Part of a small language model's weights.
Size: 20 layers, width 384, MLP 1920 tanh GELU, vocabulary 2048, 42.9M parameters.
Architecture: RMSNorm before each block, no biases in attention or MLP, untied embeddings.
Training: a variant of Muon for these matrices, 416M tokens, 12687 steps.
MLP neurons of a small language model. Each row is named by its layer, matrix (up: input weights) and neuron, and shows model dimensions 272-367. Each number is 128 + 32 x the weight over its row's rms, rounded and kept within 0 to 255. Numbers have three digits each.
A block is one neuron, or neurons of one layer that tend to fire together. After each block is what it responds to, as a language model described it from the Wikipedia text at the highest values.

L4.up966:099103105132112117112106033178078096134132090100143108101173147131124179142080139092154135109085149088157170060135146135046130127127147077147172167086168152104167070109132140108152140115111136118133080091103157145110119141143103131123156111141196111124152150085158154150191103129131185148
Description: Final word pieces completing an adjective, mostly -al/-ical, before its noun, as in Personal life, legal drama, Political career; also modifiers like major, main, more.

L4.up421:144146154157219157158091139116105130091133177131122157072126157168129099204140117133169156122127147161146133079105166055087122154096096147086139130134092190125059133115172121144118088113074141156154147121160173124147107058161096125173108172130124126139088150127103158155178166128106097084
Description: First digit after a decimal point in numbers like vote shares, percentages and temperatures (43.4, 60.4), plus inner word pieces such as sur-ve-ys, sign-if-icant and tro-op-s.

L9.up51:190133161119157051087145174138070142155149118162076119130117160144096092151113102118145189132101118118074159071200183089112158102070187133123148134086154124152076144139102174112158142160146106106123079190132151191175162152138137112090135179060148154167155140108077146143128167123087183182
L9.up107:112123118092140174172157136147188089160120158114129110153166110167119164130107103111116120051046102177120101155150171126168183182132145161123096118126145136140059091125086141133153142150182124146158079095122137141137108169119153103055138123139168094138064101123078167120191114104096096189
L9.up292:100128106136112108131200070131137155088114072120110116162174106113168139078116075152104111069055167130089130103121084201120162094126144139137159153127087117121086112164171157157122140147134139081115148070150111096096145136141078113124147109135152136123122161135125155087144099117113170160
L9.up296:112157123141110177129130122190124139154165151215176104155132137094119183106195096128075110134149130138140141128158115081138127118095135086104055098126087059156089086113160150093116100159164085146144091097127109094095109101135112140158122094162110175134113131116105089139085082112130127141
L9.up507:127091145151171130137145139165136174134061141124090084112156103048174163136103145123137123096161156084156153153072115118118149090149093107114124124123104145061152169161173152138113107167142139127128127091094130092117113136124109147098124169130128121122136087084096143133112165173136111136
L9.up606:132094070135132159140129165162185110166104165127148119132129137117132150169095100131071190045099168130153158162118080133137115095141139083115104150107083115116112144098176099112081142103131175097121129121135079189080171122137155124123066142175163168104169104131120111129120143098105104096
L9.up707:172130167108162161151136110132079126114131129109136107152141143125129110073136137074188152115100185159100108134075130160111098142086155158172061062102124117151094101104219081155167115104119181059193114068091131093108182075135129131133114105170139172131125097108185134096177142121136074123
L9.up983:138141084089128118157108209138146186120159119108078139108183178180083103132104153064099080113161051185100133140139055175147160195096138154145149156098132089148144139168133153113156091112120123124168120142121073137149083112116134173090180103140132118143174177069063142164219139095094123116
L9.up1191:113148177106170156125144156170145097102090121153123158125186119084147078119121081172147135120179088085099152117064143092198142099152123158168133175084093079141133128092185074104174138145082146090092106115169122079155118130097122100067141145188188133126132088098127100161118101086046166113
L9.up1274:125113147099114108150101117184096147097132121126128142120112130119111097097149083108148190062089165079100133115090154192141070098083090178100113102143207161156113122113121148126125130150150153119099183129123136073142170109167119111159145123142116073155088082119122101181159104091144132138
L9.up1372:180119113124163143143095128162137175107147171187116073137178139144102209116143104166098123143104191155172084131161134107155158116058145135180103174077074162138099120160149117115135156101155129091111125083129136065114136131094099121141079126168123094174131104124115114104127165155133083061
L9.up1391:102070111099082094152151161163079151171133160162154109141202114118105166160101111077112131116098113092150123164136094132146150092104137188170119107160129177140079137083136107105112175199170156134121101067117149112111093066120152071157067098175136167084172175158091114160141181160112143141
L9.up1512:112084103108108125136126097128114200080064160126127124150157120082152153129136157180092107121121093119154129105123119182139107160098140159053124148172141130144103093163240139151132162145108120099115113116118164131120105072161154130164113103134145140154170172102128118137132110139138113138
L9.up1658:106098138159129135160102120161156111162046133118114071100135143098120121088172151159122170093082107149141095181110092118077130071084130112090136162153121162113115132160151137102148157149108103107175097096108107127109106138155168132113115155153130088126150134114081101108096164197203135103
L9.up1863:108116157097147143162161076084124136120130146136153115104047113125133173184151154117125148133110076160167165086153115140161149195123127126093119088115130121155155203141161141129078169112112155124127163154189128162045078109131189164194108092123162139155157153152129161150132135129048205126
L9.up1894:151183167134156122124136115129136098111125151118055085109106124119118127116127056107128133072105100158139142050105146107095131126115140078135170194129115129183136125149151118133190127139067141106126105130164115143154116101161105102143126132157188101157171182170226235115217144179139098091
Description: The words and or or joining the last item of a coordinated list or pair, e.g. U19 and U21, football, cricket and rugby, prime or foreign.

L9.up39:054088144136120096149078106165169137083033095192127090146117109144130117139119177172184132168092072085109135080160157118128136110150137108100134132096067121153165122170158129132153151141115090159112108122108129172136100125088105155159123147077151166054154126167146109116161150144124118137
L9.up73:130094172113086114126144129176089174098168107151119112176179129083136132201157201182111110107136091063080067140089116155121150080147161133144108156152125169109100158160148130093078033154126061104098130111109136144136149167129091108116091113119103135126169138101149123130166195190094130116
L9.up195:150126107080127145162189131123148178152173155105135121140131159126106181154136164147133133125099086128064111171089126173128099081144172136102149167096132126167164193127079114140125166148129106101162215131192136103112115108130173146127172138127040165142107160125140108140132114150120115075
L9.up355:084147117126074107165205063101071147143113096197109116123086108200133088155092141214142141161182137165120106134095100144136109116119074081130190159120066148124095174133123110167150151150183139112098103121132148107151144203141192091135133108148141112106125153111164068140121102099102126091
L9.up424:093106106180143159066154071090127107180146153156138127135114127140143091127137125100145169106091197084195120097163111174108086149093140128139179112169108129152121186124142122185125179116153145141127123072132116125149133107121138175182091221112145129131088153085123150104136086111159191181
L9.up684:116069159105095101120154120181102085123087115115090095130127143081133127129099098177067139160163142165046111161086144154134116125177116210194065152127099091191116134216133135120167138154167159130152105066159092083141154114075191139125122133075172096123090175139113142125149068146124131140
L9.up702:165132175093158190095129145156116108094158091130149091064073142099171096118131104101118145180127174117071140157107126093074139079161155114135128117066108159152130162121132116133109121138109072028166103117220155145121131145129102156142093158141121132147122100081137093142121129140064136157
L9.up840:117139071172060178129149146084070140136161132150121145177156210134078178138114120090119154086189133078145129077111083147214166167119109046096131153118138139144111127161109134102106114117152139139113069151121125096162136161103216137175155142170189137174145166095163135168151123105122117182
L9.up911:065078097150107079147120077135124152104124125118084150104072167156090172152140136157118131113149111098102119108145100147111103101198114049185119081168095140121131151178088125123149194127071113093118077127139160148064119120100097119105162145098134120155109197153135167128110126113101167095
L9.up1011:151054118170079122103148149134106148106096099087127146161129103144122087150102115139118155139110163125113067152076140122157153147147164072119122121129133186106100132124101092136116219164187149102172119104180091150124187162157120152166164123141142149133125167144146177164126170114115112111
L9.up1123:101083107114118114182126125103148207134051120049146134117111096128150138056165183132171183143114087158151086154143106057079179126161139147123150145147127064118159176157138119077091130130104148126110126151115201126174151157124091103133098142142117106174141142189104132146150139125115133155
L9.up1581:135046141086113078118126111164117222136174191149105143103155140112142104130076107125040110126185159180131123107107113131097098086165126160162139102106092133174128108139125140131090136133115167140139145080137147110090185159191146110125111118112122146148114216077206116112148129090083158168
L9.up1625:131102162153147131092175069117158164144123127111204132132129122128146135148127154154089120150179176150135151101162118123096137123168071084125118195152094113142125192064115146125137169112120152067140083158155080094076107120146110160141166155138194118170130098109218134115130126126129111123
L9.up1717:097125097090161171107130175102128141116114061133163173047164140089184140149198147121126154176136133173115093128107112187188177166096084154144155104119139148117097175142098099123095149128194083113141123123120133088149076128115116132128071196132153119078118209136074074181211140077107118070
L9.up1833:095077105097067178114183128127106111121097133142163136126196156153111127155101159133123110136133200134177138085115164173112086203102089098179083161116115081113153117092106139150147171082160155170119109151067175167199089134108148104115125135130159114115165112158126164114110146169100101135
L9.up1883:142117109131115124182175136101111113061125126134143180105099149159131114178109152116149191171139105079146089106090133155061114147057095098062145093136138129183164154132100050094133109114118150085082132143067204126158114161132199087155161167149125063171125160107132164150143123165109113040
Description: The letter c as a separate word-piece inside a word split into fragments, as in Tom-c-at, Sa-c-ramento, vol-c-anic, and other mid-word letter bits in names.

L16.up1057:112134152094108103138125103146170142115155127187215155162170192129115122136085161166225106115112169116150079129123182194109145117156107129108161138132118150134137094110141169097130145083106185145144188104107075164076219126149182128115180162156092107127192203156124127090174149122107089217
L16.up1073:107113149120135146122155107112087134209120139143109107104097209167147110107092074112151077176171179093058162164089133126055105111074147146128109161140154144062149107140180064129128135164106215086136114123122187118152126180188098156168156140168097125149070113031148169173089120177062078141
L16.up1374:102086136161135126071125056113131088097097120050118144133090126145145076108075140171154138128069168096167142110141149127114106130118096200079151142089104089092125115155130132123153136135125166155113153090106105114063159108170130131091120117150174077137090114089121157117103155177091101100
L16.up1584:112132130131085113104144135100109068122116126107109167081139127134132137149067092129189178205157111120136089131100195098118153122167115144180159141153137162186153141128188123107170092147180094101115135170182109183127130185133092108175127088171141129136193146080079138177128163097130092195
Description: Tokens just before a verb or participle: auxiliaries has/have/had before been/become, -ly adverb endings (markedly decreased, gradually reduced, well known), and some mid-word fragments.

L4.up726:147141115136065090181090114127129127113144165110085099142127129156128159096143151143150141147102146117139097173163165105115107105092138100155054187086102135149147149150131193114122085165143125087090086170155173115136152188153176077197136089063106122138126169130153096104129062072172122112
Description: Split-off word-start pieces, mostly "re" and sometimes "e"/"E", beginning longer words: re|sponsible, re|called, e|liminated, E|ntertainment.

L16.up186:151113044195127098108103137150151096144125125125068118054126157196136134166122184108144145117167175144147135045144129107167145165173135117138140140134117106138139151104131095097111120087089075133165078147094104089099106116171139150103114079103136113128127125112163189108087151109129117165
L16.up510:119114140139190120111099107194114051079147148120197110126085104166109085192166154158076096109114113179086110126141130160146135109153122112173094168161156111129124132068156139156116125081191096090157132132176144151104094121204132120127159096126131157168130104121150167168126139105144128165
L16.up1495:160195128143136131068162133137100105069104113077195114118113094131154171140117179114225126175132114143186104122098140088181179116138106158119042132163073143140162138148091111121176056165131143147160136142121129156117108141098142139108109158121202121131068131107146079175131153076121178154
L16.up1853:148133124116142158105130140129129127122114145115138102152123163159126083134184119169169090161114101130096139130091118074103132127108068099115136164178116128111121110132114103102096151137119105100128117094119131171050101104141132084119107075137140114143053132120105149131117099117194148115
Description: Single digits starting a number group, mainly the first digit after a thousands comma in tables and infoboxes (2,'1'00; 14,'3'45); more weakly, mid-word pieces such as ri, ide, y.

L9.up136:182103208134158120126098120164161141162201136070081125091108131135165133108217155118126162149117095164147125178137110122201106096058123093172161139136143188062162123062136146171160108137174125137100194150084200120121229228117100128104143161108142093143165136139063154155122166105118146132
L9.up252:186159136128085120137212114095209120098121157117080184154145163157101141143101176095145171139012152100120116155150149121077144117114183057141118161111178136132115128104133091109184113101070149142156163175115107113140133134098134095096147134135082140108134158093115122080145139085151072130
L9.up513:136179119171103156157131150119095142101153139118134159132119133137150143094111113140114117135119080162177081154144138148236143173095146115101116091149116145114148129113182154096065100185132178101114134127159110108215182118123171128202165101081164096135125116101085102127135161204134148128
L9.up555:097153122084108118061161139092100165114135140117128182092132163124126168091106164170109112089087191094149213120155139084113141108161127110109095105126065160117140160123139124124136129156199092110152130121152129140133150095135131178178161134111200121166165166107108156084171142092136038107
L9.up652:136159158160128142085179142125108098146130163183191172099160112136203164103051140117077161087132144113127108064099119134108111175100114072086093072068107150153119154163095138152151186139194058078132184150123144168125141111097111127128088136150090102088139124104159149126166175138114134143
L9.up717:066100124095124140150183126172094091119137144115144142112157106151137119104078164136090128117127144118162131139133147098052174120065137070150101124128161130141094110202131100111126183095152110172140153107116149113067108116120123093065153145129141065154139136119120084126124103156136134080
L9.up986:091112165090078152135202206129177114088087158133098115135117120146141113142117152123140126143128112088156134157112116148104104161120119126157178097133080151083130127110110139117139165190121152199131126181142156098165129162062158132120108132167123124088136118144131079111113136150155127105
L9.up1144:093101096134104072123139142165159109106158137063130103127129124103127134148107134097055140073104158123133180114133161145076115161174123121163157118187089166093170100061118158101142155204131123140147108153128172104154146176117080122164150128097164139089032164102145145132114168168080148105
L9.up1377:140117107140149180128088139096105139091193147079128191107104158160153099135132098133189109074110126145109106162119127127139155142112135111143112149095154108118162145172095114131169110126161105190100139185093132134096196201174098119115146025100090130145094147124114109099130106122119098140
L9.up1398:164156104135087172156028169149156129126133137114120150103158110197152063069112186058122168180098067148154123167159104087093200060136124105143160143166112182137115133135087132156134161127157107108114157113146145093131113174184107109111093193177141135044074151153104102150153127182102137185
L9.up1492:148119152149127108130154125167147117107144179181100115109114147137133094133106173116160099159119132127137088131082159119147115134111114071063139124071173084154167157072203134105153128102128172120135154101134178131108123121145144099141162087165100117136096114133132134144097067100083064123
L9.up1735:136162147130067138165137176104135174139189044148123151109162148165098155198111174122115115156165117165107085165089119161109165074128157129160118144079084123162135151138102149087126158093089244145156166128139098142144139123108135096150140102073157165109141187111146152092099170091150105169
L9.up1745:105178146125175091131142104136180130118192125097163170108147141133132178112116108117133067080137081106114117124166147138154176124138163119142124099175084181125146164130122096154147107085128103143161141084178116144214104115151140114097115147175141115133066153146123044092158143098105083115
L9.up1762:135154091130149126107181142140150174154177166116145159092138121136100149150105117130125134129144146151156200154161118139149088140151128108142101070144116088148087103166116089145140105166101152094207134119072175151081169153064198132152156134110137124089095131097056111172182101158116133076
L9.up1815:124192120105166143146120139200172074130129137107155125126077118220146192073117131113133070112128131165199119178092146094115146115106143138157146159085134106115127087142101139180126123137127078150107091130128158138151147154093110144126132188071113105135070143120136129095103098102174166136
L9.up1911:133108147168136143114184102139104167138118116056119127134073182132159072129154127143153146143138170104117143141113123135094140116093089106185098166096121112096110109123113130138147080181166125056103089138094132142147122162146127131123108128111083096169118164123158117127118119102157121111
Description: Final word-piece that completes a US state, country or city name, often after "City, ", as in Carol-ina, Illino-is, Tun-is.

L16.up982:193110100123085049122111154135145115090120138126097150103145170176121151073124142152146114157147175068164107043109102112117131082184102148152116161115074118144147059129147136199121099084117218133139148069175082100090159116115085087097112124133112148100139096125131109176132108144135138155
L16.up1563:180138156070107219147221140091153122236102174091145151106112141157097104110138149142099111082143149144118148103112114122172126159138146128153080128118131120177101136063135146108117133077120168112083151074117154115156108121124162142123138142139144040077120144124158107182108082124101192135
L16.up1618:120123115112117141176190129135161170169108112118168035093135165093153084153066114191082115083085115137139115134143181185099134151145107128083094106110134167115175128091166115137127137134114099208121112101110143148136091166091188084125131133145174159124131195119155152098178124064121140096
L16.up1762:105162141108135133185181138089132099170084168111132101099134153200129175135193147125207132091057139070151082101130117109129094141115152160078070094077099135148088126142153121131099140227079083177103136078102141105149080139144155175098084149110087134118094132111124130151091096132092116100
Description: Fires on the main verb, or its stem piece, right after a plural or collective subject noun phrase, such as include, require, describe, live, en-able.

L4.up655:143103105122120106119130091106146164084137160118148098116129185121140117183129129185108145154133102162126062132116115124069159154142107116147153140103170097102130163096125127134167198161116163182120054139097135091124125161140114087130150142164131095115147075128178181132106100118141127120
Description: Tokens inside proper names where more name follows: periods after titles or initials (Mr., Mrs., Dr., Robert F.), first-name endings (Ral-ph, Vin-cent), Mc, and joining and/&.

L16.up33:113111054156122159144087114164072126128124122082133127088104156177134126097128208116108143104112179080159154096153126122156181158113122129125089141093121125128157167104173124164122127072106176107168155120120144209090098147128192136098171118134087093075140167092144162071098084092112165103
L16.up453:150055146143115151114072085147149119130093126165100130121111133112073070129080106127104097151160139086154092128110173137153186165112161127156119127146148145160130177131155137146145107121120092077106098124164153141192112162187122153160122109187136090114133131129122080084162085139167097117
L16.up1055:128131142097105133127130115182160090130056163137171140154132081155102170141136139062126171139058178079093140114087098146148083135109168111152155135150192147112105081121145188130151082116075136075083145091070112120158098116149179126204117159104139074104157118064175149142131158117085160129
L16.up1480:117087127108141156147142091120169120185115185192111186144078139093136087143125174099125154100128159104137134095064091141185133208126096063147061157129251170097136100134153087142111087157117112205140183118133135099119127148111181141121144117156102124152130155103113118145123137106073154123
Description: Last token of a title, role word or first name just before a person's (sur)name follows, e.g. Rev., Dr., Admiral, painter, Dmitry.

L4.up311:134177104093078149099123121137167165120170151146118100122096168137142092155110175063130079094128117144111133155118078150141112162132135088143146155156129068188134139133114086103124143123093136071172147162141191152132105115117185121118094211055163165181101150111124148155097156094055116133
Description: Final word-piece that completes a country, state or place name, such as Pakist-an, Tunis-ia, United States, and three-letter country codes like NED, KOR.

L9.up201:139125110104150116127138073143136157086107184124133050159149154142148141069116172118082111137102100107159152068142159171121097111124167089106136127048117137148081113184126135110217115093169162133062125123167142040122136054189127114177160129200175100160127087088171136128147136129095101129
L9.up246:128122115118091084089092157096119100102172114170135129131123144132141131129129164155191094154084137074095178134140114102093179121144076147109061125121137120098165137113123095178115161117136162194097103048146134111153078148154120107153084108223127161190152130203162179125111109115131124117
L9.up266:137093093124144126151204124094132079127165123094116152107115153110124102147145184119183083094121147104142093055110131136127121122110088138115074172137116099083193114130125131084129146163095122169117170111123146128097135162127106130111190140163143053081162088135180122144138138084120194096
L9.up294:125137122186109145099085149113142136103143135164133138125113144144157137134176191132101080156105155116116129116162154112129122168138103122111136120111126096173161122125081167137101127115078096123148069164137116109059106136089175130155160062113091102157155163193092114075118082127182131159
L9.up409:112110082065100155143176134100154147131160169096155151096154118142118147158121113131138131065073132087188064128090091123091147138156127145147128106129132151148127114111145169201151118122139061125185130126108140094171130162113136100238129116129093081123155109173129119136118164150140115132
L9.up505:121075138130087106135142139160133158176134196093095095112155129138138102085147120165109162096050197114137079150172108087097119165108135120146136148123128129099111133172124103061103120160123152155159222132105145101139077133150098094111154126107188106097194132090216089110151128117098119107
L9.up732:099119130121117155104183148117179091114200137094149132132072123132099166145134092085114092126100156095128081095163110179100134107149160140130121107136113100121094105131126109099154166077165139156158193134135120103057082202101109130176141114190171150176105157064108111151207108080097152161
L9.up933:102112133167146149118123157167169115114191192151130063061061156106096130085077125161109119120074115103110071123140189135155150096155150165126069195169129145161131161180094108072152136206187152139117136094141140095111129125146159037125120139099154123117121140119103099186169091128151090131
L9.up995:118112108167163160159143138114101097134064161137095141123139168147153098139161094121147123104069183179129096134154159147170093132164136151193147116149182143115103120105157117184143194070107129147075123056168100174185065127170106190081136134121181076094115101106110129069117141107153135111
L9.up1038:112151140111084121133139091167148127157124162137128127136141177136111129159166132160126127089132166082171127110152131169116155150130173123132122147141104171119105143181155137184079167133113112158070150153175132088096114148193159056190083098097123117181114093130142077192147104102119180159
L9.up1059:185147137146104107131146127119146120163138128114117091109189165139119146144105142141117150149179148098151142120132106162081067136160102181102063109134131145146134121172099119121127150080188158109118170124167064122118112127157119078170101144183152116145159101113133161168163114125111142127
L9.up1069:112119093102098144068139103158094197126126129078164101089142114165152134103089166136080135130130167086153106125138110177102107112126160110169080102178167095107052188161162146136100140116161122093147135150086120095144204110146170128145125129133144093138091127135111135186170121157120034183
L9.up1419:119154084136144191100126145140162129098195187130129130130149159135112141173178099174082082098074098158123125154102063101102108104161115137122116113197157160107098129155098151144119160100098132143184161141074142125095135118124161102137133173156118125163069140099113108089152075083128158129
L9.up1643:100110171099146174115140109107178173150158142138148089101150171130156140149094095092093136070058156122070092128124116164176157131120125115133168166191200094228105162175079152157175078136119128191166145132097154089108132140139145155159180100157109143156125155134118118122212152099154185140
L9.up1816:138161125142081089131107065159072138125116152145148104123146153124098100120182122140163115181062064096134079146130143134102166156067128176159095091115098151089087042097172135116146088150121105101133183122137178111080143159145135111145124152161153076122137164153153109136146059124156165074
L9.up1874:108133062097139162144092117101148109159131099083126133135139150111156098102139103059085108162093130136151108154124151112132093133086218125167074094151139113150077174104112152083120089106079168157147093142114110111209167175130153157118120117127160117090084090157114132117103185104119102175
Description: Word-start pieces re and co that open a longer split word (co+unsels, co+llegiate, re+taliation), plus hyphens in markdown table separator rows.

L9.up1:139141175122111175154116140062120100154157113111104134164146109168107158148142161107123168199088104123073103109144192127134128109121169155158096062134080115137072102155127144128087134178145139111073062121101192051161158071140128130162096165089105159095098122113043160116126188088130113109
L9.up239:127142130091080123137112105165126144167124190149099139114089166146137099107165154114137096179180153141123098149178180146171131152140161066129183118135090138138179167157148091137139111143104228140176205163055139089146174112117095191127164172114131113125108172123146165123137120144142148073
L9.up392:095125119133096116112159085124152081174121128127082150107100109137098107145123104132125110070171140148133062094096151115148096141145157169157155075095115228132107109105140039081130130094157113216168149062179125107124140118102186141187091203082177148108118147099083118176176117099126159126
L9.up695:129159150079173091143053111111132122128159147095123145147113147196080132155201114098189103114118151136172135112098118201141094105113151173166163133173115103104139118145117105140158120089153083177162082129144130126093135148148151096158150118136096108060102139094174132119133179176110136091
L9.up710:093121163142127137083123069117142081142094159121132136147089103090112124135116150138168123194178169107123114092128114089134064129178117147114168167147120175202136121160113117216134129142134197174132107170101193125161124091076189117107151136119159143090168179123127143166139071116090135080
L9.up860:130130091095109140128104077148161085116081153104135158089126131127160097145123157080115134103068141080136099103140149133088120204126147145111127184155141187136155071124153113149116097165087162136128156102149162102138220188134133109088180135097131144134172167119134177120117099172158089122
L9.up880:069165095126129168084140135140109058112128160159121133114115147125110125128079117092111142165080170149137105110091086129118160175102153205101114172155127089135112120111097130133148152147130102144157070127137150123165122125073105093156121150113099161035149146164099104099132079185094125086
L9.up901:108093108158089176197094142172118107129099112158171152079107099129183187143072166112154119178116138133121147159089130140153126127158123173110113126074114134145120116115115132106128115145169145165136086137130140068154131131126141116115121176091076180142133100089126069164147088136095134167
L9.up905:155093157121098169170154128153106077161131124127119100174103105142129114117116149123143075127111124119114162118088143105115091106102140141145110183178086109169187149099126070144121107068190170144117149070149106169084096155138067182176112101097134142154111117101103131129150117044120126115
L9.up989:133110096121129135161134136130157163154108159111109129121110147099141067127044140127157088135096108172219135081158171188086098171132103174156149155104087127102170153104100059103155182128133113168084188099156127155092098074128159123184149188171208121178151157146107146124118157154061068163
L9.up1158:158088196111094101143083126154148165130080091124137091133119167115104108145121141132142206072066106143124170122140170142099116066139193133128159172122087157074114112209136160152151158190169159120105132181123152133115107142116144025147138159169076170164139128116121141105118178132093056142
L9.up1349:137061173095109087109113152113124129153137170114141129132096134106159139142155152112136163092138182126119095061128124144113215101182157116108109186119131094120156147133158142109165160166145209184138134147111177148118151146120122120079141170120126118060123170116126201047125146108151093099
L9.up1408:158119116182168149084119122103114072043108141163163148123152138137146110162077073083147126120092155154115091127129165155150121160103192138164077107140126111095136156141146085119141123151171153078143143147092141082102113079088186144161080134109130163130078121091116085148100128105081096063
L9.up1470:095128137131148129110094137112161174135161132120077163138058151215085175086080165161126072138172151144167101105088114147131127083194169117102111118166145144151146184188112152121122125123121121090197116113123075090128071142162136150106064101125145160097155175120096224122139209063135161107
L9.up1509:125089184157159106162145120132087135121052134110143096107122158085064110133144094104147123147106151152074132120126109110083130146122118158125106160164136174144155171141113139154137160152160121100210140115144140128127070138112135168103168103162145137165137088135165111177131110137123090167
L9.up1900:102121114096067130133102143088091109181146136119037118109115154128126117113161057194121114168134140152053107032136154095064072113090168166156126136198156108126122140145114075086158106133101151177141098135152154112126148180124144175117152136078188156105099148120076188113136100145110134143
Description: Words that grade or quantify what follows: superlative/comparative most and more before adjectives, "of" after all/none/one, and -ly adverb endings (truly, closely).

L4.up1343:119084185113099108157098138156108128090096096138129059151114142115100073154108115199100116060151151138150159174109089154150107106085112110145104119152106060083077139108151151116114150163129178113148103174158084104128146195116034088176092115119138121118138091107163124090152103088124158131
Description: Conjunctions and joiners right after a first noun in a pair, such as and, &, or, / (race and disability, Energy & Environment), plus colons after Label.

L9.up22:048128103142126132101179109110153112155148064124133120087140109115073133189141140094185109117123088190151130117106129088122108123074140140179152091116091150092106119072086079169141135102119140150110098113098113089181084083192171145067146112145084157122154127133148076157106116111124108087
L9.up352:087107117097129114099188087215113162155087083069086134131128189174142151188130117161128186170091151074136140085123126136091143161150101151073147172158190123187119152105113156098140133086142119113150164128118211118127071171118099155081123194120167136107110128158146104132127118156128089084
L9.up421:047160156155073083175095102139143080166100161156090151130180113147076187133133144162123081148131113114108138108192131151168128130098137091140155160164121109164188160198099049109144193123188140103119099066115157125199120139110115137119125086085138125140131082095161141067060155153110099153
L9.up430:131133080147178175131113083094142036122124138107146060101159157122039064139140175220121118087162131128112109117124105140160149160143143064167141130140066076149116116058126164138127132088115122138113127156091132138112145129119152087078135154094104076148115101125155119106165057166112141072
L9.up757:075139144146118161173165103141122092162075159110135116113152162124173098130031156166134129139110149106125127183201202146144108160141107115090100104134141144130092138086178144119124133159105139125113095100139110094127023117152092141108158090150127129120133118080117140066176147152132131165
L9.up1053:133116090152140145129101115177120141113156112105124160116157105091120071117123119058131139146136129170124131088134125181142137114073185137121091155151165090157112121125163163160155140111130133128112139117142124135146150138144127135154119168123151149092081146166148113131138107178119094090
L9.up1056:092109131152043111146175111133190118163083115161151156134147152132138118139115156076174136163136085151133073081122111099113132114136108158135090162079163163195091117118136158143140163174168126149140099067168101134150156122099100100093147119068139105126134113090111115130098117132118143123
L9.up1116:136185138131139106144092094093151130152104145128116138158112141137101098155132175156119119104144131126106131097106105179179159092196067062119127191142148107084097123227146162162111118079165129154127123130183111148127111166171180172116146097111092129144133137094156137162130188118113127136
L9.up1160:141097095131154149128120086110169060124073163144176094170147124159055060176095143104136147118151170125125146126136109138144132111088158164075103139190123157096098088133138097131178108106143112138134099098182179157100094072144107158113120095084152136112130063082138122114115131133153154138
L9.up1312:147099161171162110114114146125143145152124144156125101118130119113135112167145190154145125116149173163169120148120164098133147067138121133168142111075056130072156140093149109181153136126188084085180143173119111099076120098135118093144128097084224193162088147113119101146167120121120116106
L9.up1332:144146131137109184168073099100076144181134148121198086089119141069156139124116146113151075137112153115145190148110124124126093119098099157161083167185128100103165156141070161183138146100118104109161063097133123094102117165162170159111099158142164166144117106122116128133135157120132096134
L9.up1370:164109162125101144125102128150091092112117144130140117106099115157027122078117183126077136119146125132134121132155110102129145146114085119117112139126098137104084115141126112095093125144199091106137175127134137141136141145090077138075106043131109145097069125118112157094086176143091120156
L9.up1449:117097133066094144120085106083180118122104121128122110131090184114072076136103162150199159069115127117132143070181103149086112111081102114163159135106136162151112134148113166194120134122161079112148101097191147063130066136150129131138115117101103133129196105127111180145141108088145124169
L9.up1483:145112142094153159098200069123119094134153098101096166084129141131155167178136192118111101178115091124106164122145131134141186111109117112108141019121122146119125161134138138103194136106173132131141147120178149150161104132169086116162173094123157090134156109071110109150136102136150141172
L9.up1689:058115177141115109172155079168115088107116088117089149162126198142129094127032148135132100112154094108175119105105113131191118135066060189154140181118107147153144104096175124111121103139160101135104131202170167087139095130152111183051170092148072078090135118115164172187155124142072121128
L9.up1851:170156087170094132164141116117149096102125095154124135151087125138093146158134094150140164186129144128198138147094168139148171089054107117115154179105048124143081127149174123140098141131211117147156096149097129109138118204078178107129104119113190116125167161131131083137133140205047122168
Description: First digit after a decimal point or thousands comma in numbers, such as 14,345 and 6.5 cm, and word-internal y in names like Kiyoshi and Ryū.

L16.up932:109150123180129072133196101153094083125122103119109112128167114143103190112142120152116102145109147146140194137112083056160156143129155197101147107089115132069159105154129154094196164089121143149188179111082149161163131115140110104136167054166142023127165124135136104131149096157159183097
L16.up1589:142141131144103103102153105124145100117093132163115157114083171150168129181141113176096121119092167095127094118113098123175124199187161194114127133121089122172146068062135124093139129141130151116137143108088162116124102133153182157177146091153123088103187161089038136141069116170148074171
L16.up1630:117127102171139081172122142075106147121131150100147096120164123150116147135150075198167101154136140086128111095155108073081156116224119164136086212114072104115106124070135134130086111141152169152094167104146150148145052188175125140095129158198175167094142144113140110186174161182141134089
L16.up1907:173131187172154110108074079155106137095165155119126112148138144160120125171128071118128101058131173102174102069082141200109125172167087200143133148141073169127130155110206109152070143143154113112202108128119188140182085116124153115126172133101090127069083198082144102107150117130130161131
Description: First subword piece of a word split into several tokens, mostly prefixes like in-, re-, de-, at-, as in increase, reviewed, instability.